config = dict(
    intermediate_size=2304,
    vocab_size=8192,
    hidden_act='relu',
    attn_scale=0.125,
    bias='all',
    init_std_qkv=0.0195,
    optimizer='muon_hyperball',
    lr_mult_qkv=0.5,
    lr_head=0.00694,
    doc_mask=False,
    max_steps=7483,
)
MLP neurons of a small language model. Each row is named by its layer, matrix (up: input weights) and neuron, and shows model dimensions 192-383. Each number is 128 + 24 x the weight over its row's rms, rounded and kept within 0 to 255. Numbers have three digits each.
A block is one neuron, or neurons of one layer that tend to fire together. After each block is what it responds to, as a language model described it from the Wikipedia text at the highest values.

L5.up434:179140130136142136136146098164123124113122166151134114137110095115166170142151120146120169103189104166152133133106098182130145151137128132139154121107090122120159174113148125152155152142147126111128121128127146136118176150150129168058130165139129130108133128152127125140133090115137137095101148131131145148125124126164127108073099134147125119135085115139107149149152145141157151129134121164086093166097091112149168103120129177148144134103124150159088132122136152126152161090126113087146181135117115156138121157129130117168137117108142100112134133111133095115146138117106113136
L5.up659:091159133113121116151181111109179112152106092118091123128158109167134110123106156116136136142139122107098125136111108095176142101143159106126123124117128122159127165078089148115108110124130120143106119121194112115117149131149126144148162172134104096194126122119125128105147139102124106173110118156130127142105160166126136135124136113107116106165121170119098123139134109135132099129124136176109134128103106110113101127155138145159127109164127103069125133102164099107148142132084173118169084133121103131160108163124135165132085134145168145126101146139181138181094075141144084140
L5.up717:134098157167165090149106147148103145128103088122096097113104164116126119099098083142112144148104150150128142122126175137112101129115144128125126135147127089164122100162130145166166142108147131183136137104115148114110172136122112104095120157119130072148119154119160133127059123134122125100112110142098140155148149142158143113074106111093132120066074114126150155151112137148138124172146101143114152121116130122126132098133103134132124152089184112142127111089142111148110142092123166114145172127130143132094129092109090131102136134136124126164131116144146121149126135167109114167
L5.up892:091167129122133083103123090145097099121132135134120117117126099143118144098131177105150121133124167115165107145133146127125094197088136160182150124128075129124153121139152128123148140146140112137160121167156083169090125126186145128132145146082129104179158184167185120114105143117166120139140118129132130136102148150154160097136108101126147114132066155145141145150093115102153120119086129140124159111160148137130127120170143087124106173140132173138090122134106119145139113104148130089105142119135113157143134101112100129117153170099153150185115122170131138093143148115114143131
L5.up895:097095107078150105104139102129118138162105123144129084150152138122133100088136116149133121136138078165066098181144132145120140133140120121133110150174102132128159128201127122133134077147153077100112128090120105130072151149112124165124140106105107159100124111121119112101094141148171158133100125158123146154149121131144107091161075104125141103153137090152154146140121119137136141120128098131144104114139095146103142116104148143158155125105096123143106109151143142151119151062136135133095128105114088121155099142161044136127153129121115111122091131124110107154130103144167087142
L5.up1147:119114189097120114143131157109160124158128126090164117101132134097143129145136101108142105125100092095125100116132112157086143103104144098165137142117120128145165118175121145156128062113064145093090132117100102153092091131126125152126118149133121139155132137126128142186147103140116182132095123102108090144156114106131147147122123075146122129116127139112126175147140123162128145117161098122149104145163147135092129109139132095125111136178155102168128095137160107126126146103105094098110149103125100121150115145100148137117137138118155124163151150173091083102160117128076134150
L5.up1270:096138159139129152187144157131151163105135110123111127159101131120176135117124122130143123128110169134123079108118137147145114145140135127109087110134111132174111184156105150166137102157116141111098176105104137117115142129088125144134137152079137152092162147127105154154139106142162131148113111162133139153136163134150119143138149114098137129144084166121100156115127139126143164121149126110115156155119093169146189093113083139144099147120116088132090112127160127167099134099035110089148149105136123160112102129129151148174164117151129132160151105151128137112140141136118091136
L5.up2147:151142134121122095113131122102068123139108157169131111135123190101116125100119163110118129112081153108148107102145151114134131161106127109105112113176095115138136162117136175155180118109151128087112191130114139162123087111154100124137105159136154129172132120108092121119117137130149110117145143169125122096107153131131149106107154101203129156146097102123135141152108141166161139143100116155096196083119106089132126131098093105164126112101093144128134136111099110146125154107143148121109142153167122155140071153142105115184160138091146132117147114123160112166119107113168116156
In / as tokens

L3.up964:130115137150131106117110130094134146124117102112097135115124097125144146099108144139129147165153177115136036172121142107076123147086144118110101184129153119129146135108144095113125117079157152172152111117161127109123134084144115088101129115171143109146163119102082128120115141128134121172154129113101134114125139136092129151190104184070135127134159151127148156105107131128202147136123122140113154119131119122121167093131131108124164124148162135131122135157125118146131120108122108124152096173131124133168141128125116106124125125150158108125098117163128137084174129086126111150
L3.up1746:110103100110130130125143138116119121157119136160122148099143135150133146132123145123105127098122143143116116158147119121155107108139112154182109131090136131133105097120127116139132098105132141140108120139161087116112137152108135147139109150144141127095120115121120152135104125153135118144087164119109148081125199126143170075104087105100124123119166110131114160133111148119103110130132102135118169149117145149102123120167109089167118119128098131112140103078172136121147112129112186102168157133058099099141105099131125085106160107145131128115172138160137131100109133108136107140
Mid-word vowel fragments

L3.up1266:175088116105134109122099107088093129080102134137063138136099145126148134126159129077117099100116096105120122152109203147110125159126077137146113118154138142121124123159144115100112150152167097149158124139110115147080146150137120138132160116073151089130132132126141119142107155110152139124107138127149106139130143131153148096106122128113164118106116130136140166149127107093126091123143092135131139101121097116115185139131112121134117133073130095129142118126157151162084151118115167126133141145111101158073103121151071108112127124137173148106099072121137090146104105116116133140
L3.up1332:128084121159156146140144111114111138105179171115127081118105124111139168155160118120116148142113148111097098135108141111151083162154106142156137149091113116104112140127126118126119121160109149117188134094100152128103100142118128140165083117089125116155131158106098135106109123109115126163103148133140114126127123164122089075136154141087151153155116147122146129154086103104124153112131110109133169122101137123106125136126105128110082141084112141179157138145102105090137168127090102143116099125124111100122099157120093138127119117115103175116155067137146168154178108125118088114
Locative preposition "in"

L2.up221:147134154127115157128122116155128137122159111097083086120117154141129132122160126158138127107146131170098150172127117144143112157123044126155133145132128105152135124077121139144138133152132168140122176119121084170066074139101113124139127143128123164116146097142131119158128113164130124103128109101137113142162111125131141152096134133152132105137118161127126162148114150109146074092134119107142128113131109109150130118183120155095128147096105153146098139120109117091119127106139121150100101137142174141119136139112136127067148133160108135110109106100088147157150132104116084157
L2.up354:100112138142080084157114093125101127100121104127119109182144136108130144082151149134114113083163171134143102107139131135102161137104111099149117113114124156137128097124179126112122155132164132117145163097121095172087163138111131114134185144128125101174161087144139126131106098156166121076114108145128128130085168120140125129136078173171110126132091139158153141115099114110124108098143130133127152153131108147092123117129116138167126143147087147118097108102159119156113151122113111132095139108150149162112086109143084153078131122123129157142099126133134112183121080146135130147
L2.up662:139151111122090099128126108136120073142155134164099125148115114181121083156125127140123135122122150114113084113150126101144135097111132096133151138100098162124148165140144150148149158127171103079122086092159083151117111148105141117154134166127159113142111098143159139085079092109124123120129141195170118164098129113112159128103094110162112125126146175088137167107114104124134112098134151136138154161128162130126079163122127097161154139136127145081113122137120193132180114122110109137132123106184146148152132125142128108144108158123138165132112162153159136136101092131129090162
L2.up1288:150130130111116111170136094096120128114106130118073108128140126134125137087121081137150135119132107157104086163129120089111125150122120117135106115127154185113104110140122139159103121159123119119156122133124137128095119130156156112133174116131157097158169135156116169172138130153192125121162126122120118137161112106109109115127144186117154156123121104119117120135143107100102082119113140141123172141122158132116131143128149134114113151140114144166133128111092124146116139155126127102158105125115132128116134165152140127138125119101111133105132106105138093096155116154156109120
Prepositions in and as

L5.up44:089162129165119126191147152136114114086096085124128118136139124138143131112130151132116124106139157118125076096142140107116141129107106116135104112102140092098127135095127096142143128169104161106116135141140103173138125094143112131154094143119093099100174138143134149153137153096142130124157099154137150122126130135108118116129100172182119123132105151111126110133127167165094088122126100148114126107114107103135187144127193096120121131111106127101136130134090125117155148174164122132137161133132136132122131116115159134133151172143121167164119146110125103119112119167113140126
L5.up55:120122122121156136132119163149126114114076098160131121162142121137113140155106162150120086125161150136130161123156101113126119107126177136134151120146125131110167092133120143116119095137109141145156131136118151142135107106145131103152098114109154066134148102136150135135144127139109082149116110131096133084155183148112126105132093107152154103119134151128168117106101143173131070113151115145121141109157155140152145076132127152109098153120142066099122144106157122130095154163145120149154161193132123132109123127085130115179180130121132186103119128116145078100130140173180134153
L5.up222:124137147107111160093158150151068123115109101150127124120152148139110139151121162146160068100127074126096133114150111083155174139159125124125113092140126113133116094160147130116110091127123088109141133096123140112136169126135116115145149187121165113112143142116132154117146125118140110138124150105131109156144147146128144134154128129084103123113144123117112156133155174143140125144108115123143130075097113157120154153140125103114140144175075110132151142146176108096138123134146140135124147159128118126127132160148110100143171122142104116157080127168108092110107146120144133143
L5.up743:133095164098152155123119140137115109135028114088076122103126148096140096134124137163147120126124108116074115095135155091109116131155076125106132118124128127108138115135153103141147124112156118082147172140136126108155168150126110118136128111139106071128177114134114138093121102127112118115111152110157080115129143129115098123126125141147113140106149158155138121109145151127155108131078143146129126108115112133137117109157140157107071169112129171142149110117149126094133105161127126138145141151113141141128118143078154118117138132084112148118106105111148156164078144139114134093
L5.up761:099139157114107138147152113150131163159086066088123142133102143143138137138123136128137089107156123156122098136136105114137148124115173148120128144100129132087113079160142096157098117156109135153125135125159150123161129128145142099147101111126155092125128141101114108107136119114089086131114102146133172134182168083104122121143119112145119149118148157115110089138132147175134130128141144114120093136142125118136181117143110075109123119131132140118120122099143146099155127130144136119136105116131115169149129131094100086131097125121132157159140177118096085180113151103144095181
L5.up1391:152126167146135132102090140168138123132110124136141128116118119117121144130146124140120148169187145129139114131125130103116148149138144127170117136095128103103157120144159136127119115146166148116162111139139113162116103138120116113082085160158109152113099142079119112111097127095134084133122137108180151095115107146130109086141133149128114173116142122097113124124092157119123115102092134149193131124130111125102170166144101089122166139107166131147130072125171166092127153157122085137137112194135122151079121156097138135111109140098148075134142120150114141136108102070148106123
L5.up1826:114133118124147149120116172114111155101099085111119102141148125144207135118130145100123131121162157138119124152147121114126141110148122128163152109138127111103125075123135126164107140169132161128090142113167152126128192064119125137149103125139129110116116143144161124126124130085110141153055136134136131143133155121142143116141135101161137117134135133094134105136111089144121097115075099150130136179139151113136153158110119125159118147113125163131074130105144082117131116086134115143163117129125092150142134141124153137119186145156115123107147114139098138127108132125112141087
L5.up2252:159107148150170143141135157155154113167105137129086092118107120119112097161105171166135117150096154123157119154144088129083095139129102143136129118144110133112159112154114093141112183167141161108175151141107125119093123159116123144120175173115139174120121166149163119163111118120121119125122097113142151134159142150129123134130112180141149068140133113126123114127161141128122069159132136150106131130130111109094082117138129107115083114114109168147067160084123123153104124154167108128158148159132108143115139142119073144157159114112095124150120167132115072089095182139123137125
Mid-word fragments

L2.up87:129147159145127133124120167136122143124124131175134126098138079143108151114111129164124123122125130177138167110113132141187134142102144150136142113123176146142092074116134124137125108142132117139134167102150132083108109155139151132089124083082117115127178139109097145109119132147127118133129120108119077124115158118128172136174128150154128114109121107098154107093151136194126079080149113109151150144132117166157178157177135115139136144119160164111132156092102083132135121106142082151110097128125128127129113106124174136132091150130122176104134118160108138151074161130137112150
L2.up400:124123140078157123116101151192155162117112108173164124121134080126100149078092118089150094116145140128137120106114126132145147164081133108179104131129130138182123108136138118148147141161110137109131167091148139153109136133132120162121141146128105167087146131150098132125144157132150136141144111135131113113098141173140145099141120158131074119120191142090145144114124161171113051120150120127113128128098154158090145150149148081109099118112117135119102129110160105103159098147167092141132143139143118114108090127144134106128150158132145119125143106142081118149116114086164044152
L2.up572:124117129127128118104106098109155130114138145144113100166137140128103142160107115108115114120168143158144162135117116145139103103121179169141114177134141122153128148124102095149119119167121108126138138101144141111125111201146107155148132113114117125115113121153087111146074200119146099107121121120096099128133155141118167122174110104123125141191182105118146156169109105091103172136188102118074164116106123115106160155142141102144090114103133143149112121125130145124148102134121059136100095112157124162121129090139115096082125121125163110140137107120093146110116105141121163089
L2.up651:120156118134127149161117154143159143134137130128104124132134072084109131108110142106124147138106132125116113115119107122128148147156126121137136126129137151139162156151110128129140162111146128131114174084108146133126160083147160119175113106111094136110145098063171155111138172165129121111163137137165094146104124129126138106127137143138115121138162102065096138119151169192098058085117171115107190149137117142120131129142110076115125117122095171096095108093144159083124117149120148120139126134101146116102117099149122124106128126104179123106095101167132098147109124128127104134
Consonant+"i" word-start fragments